config.toml
n_layer = 9
d_model = 160
n_head = 5
n_kv_head = 5
head_dim = 32
d_mlp = 640
vocab_size = 4096
activation = "gelu"
norm = "layernorm"
norm_place = "pre"
norm_eps = 1e-05
positions = "learned"
qk_norm = false
attn_scale = 0.177
bias = "none"
tie_embeddings = false
parallel_block = false
init = "normal"
init_std_qkv = 0.0395
init_std_o = 0.0395
init_std_up = 0.0395
init_std_down = 0.0395
optimizer = "muon_variant"
lr = 0.00457
lr_mult_qkv = 0.4
lr_mult_o = 4.0
lr_mult_up = 0.968
lr_mult_down = 2.0
beta1 = 0.95
lr_head = 0.0143
warmup_steps = 200
schedule = "wsd"
decay_fraction = 1.0
decay_shape = "linear"
final_lr_fraction = 0.05
batch_tokens = 8192
seq_len = 256
doc_mask = true
train_tokens = 83210000
steps = 10158
dataset = "wikipedia_en"
MLP neurons of a small language model. Each row is named by its layer, matrix (up: input weights) and neuron, and shows model dimensions 32-159. Each number is 128 + 32 x the weight over its row's rms, rounded and kept within 0 to 255.
Before each neuron's rows, "fires after" lists the tokens most often just before its 100 highest values on Wikipedia text that the model never trained on. A number after a token or word is its count.

fires after: " O" 20, " A" 9, " o" 9, " \"" 8, " Y" 7
L6.up536 [ 74 173 108 151  95  85 151 152  66 151 130 129 142 229 105  97  59  86 162 108 141 158 163 164 179 132 120 119 127  92 103 143  79 127  99 137 102 122 115 100 158 113 125 129  95 155 118 123 159 164 123 135 109 203  87  90 138 160  99 101 112  97 166 103  78 156 147 155 116 142 142 158 145 126 106 109 153  96 107 144 146 144 148 134 146  93 159 120 171 172 128 164 149 118 101  95 141 172 118 150 194  69  61 168 178 129 137  79 157 116 155  61 116 114 146 118 150 149  77  89 110 158  94 118 158 134  76  77]

fires after: "," 27, ":" 14, " by" 8, "J" 4, ";" 4
L6.up563 [101 189  94 135 148 121 117 118 158  74 114 158  92  86 116 162 128 136 177 143 152 130  71 178 164 179 120 156 142 137  64 191  67 138  66 137  54 137 151 103 156  52  93 148 174  72  65 102 125 105  57 153 177 115 207 146  98 109 102 115 132 138 104 142 130 145 189 103 167 135 160 142 120  80 157 134 137 122  51 198 118 148 107 131 129 106 162 102 110 117  69 138 162 137 148 119 152 141 115 129 107  97  72 135 156 127 138 142 169 128  97 107  88 148 127 107 107 195  93 139 135 136 145 123 104 116 162 147]

fires after: " |" 32, "ed" 8, " S" 6, " No" 5, "-s" 4, " Med" 4
L6.up590 [126 123  74 135 115  93 183 110 119 151 160 108 112 100 134 156 126 196 132 129 111  94 103 191 115 207 159  92 157 130 137 139 123 174 135 166 119 149 133 143 122 111 149 106 121 131  76 194 118 136  94 170  70 121 133 151  75 109 167 148  57 109 108 158 215 137 100 152  99 158 125 154 151 135 131 111 163 102 132 165  83 197 152 145 117  89 117 111 163 171  61 127  66 148 176 191  85 119 126 114 139 103  98 109 122 117 128 134 111  57  97 221 151 109 118 135 126  94 106 159 159 110 106  72 143 124 172 151]

fires after: " " 24, "oute" 12, " on" 7, "way" 6, "ama" 4
L6.up351 [119 152 121 120 100 157 108 142 131 121 146 156 121  27 173 127 178 120 154 120 155  96 100 157 109 115 110 179 129  65  70 126 137 161 108 173 152 105  50  69 132  93 152 108 135 134 121 171 100 158  49 143 121 126 139  65 108 141  89 142 155 161 159 139 120 147 142 129 130 212 154  70  72 151 156 172 203 135 119 125 120 136 116 170 195  50  82 122 101 170 137  98 152 128  93 173 112 174 124 108 128 171 142 150 104 123  84  78 109 163 144  98 186 193 137 129 127 156 158  89  98 162  99 160 121  78 109 149]

fires after: " Jac" 11, "ri" 10, "v" 10, "ab" 10, "j" 9
L6.up279 [ 91 145 155  95 152 106 158 134 131 102  71 119  89  74  94 115 144 120 133 129 128 140 122  92  78 163 126 161 101 112 159 156 155 124 165 141 118 173 180 161 135 139 100 113 126 131 102  98  90 123  75 100 212 151 189 169 142 126  93  89 109 136 131 152 138 151 105  89  99 115 160 153 109  84 110 208  83  84 158 123 160 133 101 122 106 140  79 130 116 116  92 110 151 146  82 113 145 152 162 167  59 162 134  89 101 113 139 131  66 168  76 144 126 148 128  63 111 190 117 123 140 105 144 111 118  51 173 159]

fires after: " " 37, "20" 6, "ed" 4, " in" 4, "\n" 4
L3.up196 [125 132 179  68 142 165 108 179 145  76 130  55  82 125 140 107 135 148  70 148 154 138 137 192 125  91 106 101 123 152 180  57 142 157 104 120 136 215 132 106 129 107 127 104 174 107 114 129 150  95  82 120 127 167 149 128 119 155 106 211 100  76 124 130 101 129 129 150 132 119 132 166  84 160 142 140 195 109 188 173  55 114  93  86 123 164 114  78 111 145 142 163 128 116 165 161 107 103 155  85 113 124 164 151 128 132 153 145 161  95 146  97  97 139 141  99 135  79  87 174  89  88  77 187 100 116  95 127]

fires after: " St" 12, " C" 11, " W" 11, " B" 10, " Sch" 9, " c" 8
L3.up259 [ 90 148 148  78 189  92 153 117 141 169  58 151  92  88  83  85 113 108 141  88 155 164  70 117  97 100 151 122 132 173 129 137 154 114 100 179  71 146 149 132  99 156 194 113  69 147 136 145 174 147  86 164 165 178 158 112 129 171 130 183  70 148 154  88 120 137 143 116 119 159 162 138 100 170 137 120 159  86 107 129 109 117 105 150 120  94 115 153 142 164 139 180 146 181 154 142  86 177 150 126 128 120  56 164 128 124 151 154 133 150  96 154 134 133  99  81  91 161  90 115 150  95 142  67 119 141  93 122]

fires after: " " 29, "|" 27, "\n" 16, "-" 7, " rank" 5
L6.up622 [118  76  97 168 128 138 137 152  47 142 175  98 121 150 121  50 165 104 160 159 161  87 111 128 150 193  64 174 155 110 173 102 179 177 122 108 178 166 139 150 128 135 134 119  98  83 156  63 134 193 139 115 219  96 126  90 116 185 107 124 115 108 147 116 126 104 231  71 113  96 135 145 126 114 149  76  93 186 179 133 158 153 127 131 112 122 172 116  67 159 109 140  93  86  76 108  56 128 111  96 104 116 105 134 153 143 102 119 127 109 133 122 101 137 119 159 119 149 129 120 138 116 162 134 118 122 168 144]

fires after: " P" 23, " C" 8, " D" 7, " St" 5, " br" 4, "P" 4
L3.up448 [134 125 101 141  82 164 194 140  78 122 115 113  88 165 105 187 153 160 119 160 142 154  79 105 156 118 121 165  95 118 124 101 128 142  92 151 150 122 157 144  76  60 148 144 112 107 116 157 118 185 187  94 229  90  98 129 142 141 153 109 131 137 158  91 125 143 103 127  97 132 140 120 165 204 131 152 150 116 139 107  94 149 165  79 101 131 116 181 121 136  72 156 152 168 123  91 113  91 113 150 120 105 158  97  99 141 126 132 153 182  87  83 128  57 111 141 153  92 154 140 146 134 177 146  98 142 196 154]

fires after: "M" 15, " M" 14, " Votes" 14, "," 11, " m" 7, " app" 4
L6.up424 [148 140 116  93 138 120 180 141 177  72 162 125  62 130 186 148 124 117 109 156 178 107 126 132 136  97 123 170 102 131 109  78 161  97 144  29 120 190 170  89 133 168  69 130 130 140 125 155 142 135 105 173 140 167 142  73 148 119 159 101 134 138 107 141 204 164 151  84 112  80 121 147 120 170 101 122 155  51 104 120 127 143 147 106 144  85 138  87 110  87 152 100 141 126  79 126 126 116 137  73 103 156 127 143 126 134 103 146 134 129 110  74 125 163 146 131 123 101 103 135  64 119 138  94 114 147 164 153]

fires after: " c" 42, "C" 15, " p" 7
L3.up544 [187  45 131  60  90 173 106 121 174 172 118  79 136 130 143 167 117 150 190 149 108 144  84 147 141 166 162 123 183 129 103  55 139  96 124 157  94  97  88 116 135 172 205 169 116 178 131  85 125 148 101 104 198 135 103  68  99 143 131 154 119 122  99 118 133 127  90 161 107 160 102 139 148 123 171 122 128  90  90 152 164 147 130 103 111 117 161 164 140 108 107 126  99 105 154 163  66 142 160 113 125 171 128 209 163 124 122 113 100 133  87  99 142 178 165 147 109  61 153 124 103 128 140 146 134  76 129 152]

fires after: "\n" 30, "\n\n" 15, " |" 7, " D" 5, ";\n\n" 4, "." 4
L3.up467 [136  97 143  80 159  66 138 176  89 132 102 153 115 118 148 150 135 138  85  98 195 107 119 174 123 155 109  92 123 191 129 124 142 133 134 112 160 125  90 144 120  66 156 165 135 127 136 157  71 190  88 147 126 127 140  98 116 140 111 111 162 139 118 170 146 143 106 137 137 108 114 143 136 206 119 100 130 106 125 126  95 132  99  92  65 169 122 140 121 161 153  83 177 170 119  44 138 107  72  87 132 141 189 119 165  94 166 145 172 139 193 158 154 123 173 169 161 147 126 120  77 156  98 101  91 157  98  50]

fires after: "," 48, " Inc" 5, " |" 4
L6.up102 [ 72  94 150 161 148 138 167  49 146  86  83 100 115 159 126  95 105 132 146 175  99 120 119 125  70 134  81 184  92 173 175  81 116 164 137 175 119 186  72 133 137 106 162 150 164 117 153 163  85 136 118 148 125 137 100 156 120 163 151 117 116 181 129 137 151 159 139  93 146 161 103 150  98 137 113 139 111 116 152 146 132  80 174 114  96 136 195  68 131  94  93 167 177 101 149 168 135 119 104  86  56 136 132 113 104  95 132 107  84 118  92 108 156 139  93 138  78 157  91  82 118 139 215 123 104 136 166 122]

fires after: " |" 35, " G" 12, " C" 10, " A" 5, " c" 5, " species" 4
L3.up466 [142 143 127 140 118 112 131 128 107 153 129 125  68 143 120 144 137 159 170 102 177 162 118 138 151 146 117 178  94 164  74 105 137 151 168 153 100 113 150  75 103  68 144 126  66  97 135  72  88 123 121  98 134  65 139 127 146 104 143 110 120 129 133 116 150 114 140 118 170 115 145 171 147 183  69 189 175 194 112 134 105 102 117 144 106  81 186 128 109 169 147 110 150 114 168 130 157 115  99  85  85 155 139 138 152 113 143 121 174  88  96 133 147 170 159 134 179 117  50 106 138  88 136 143 183 153 117  81]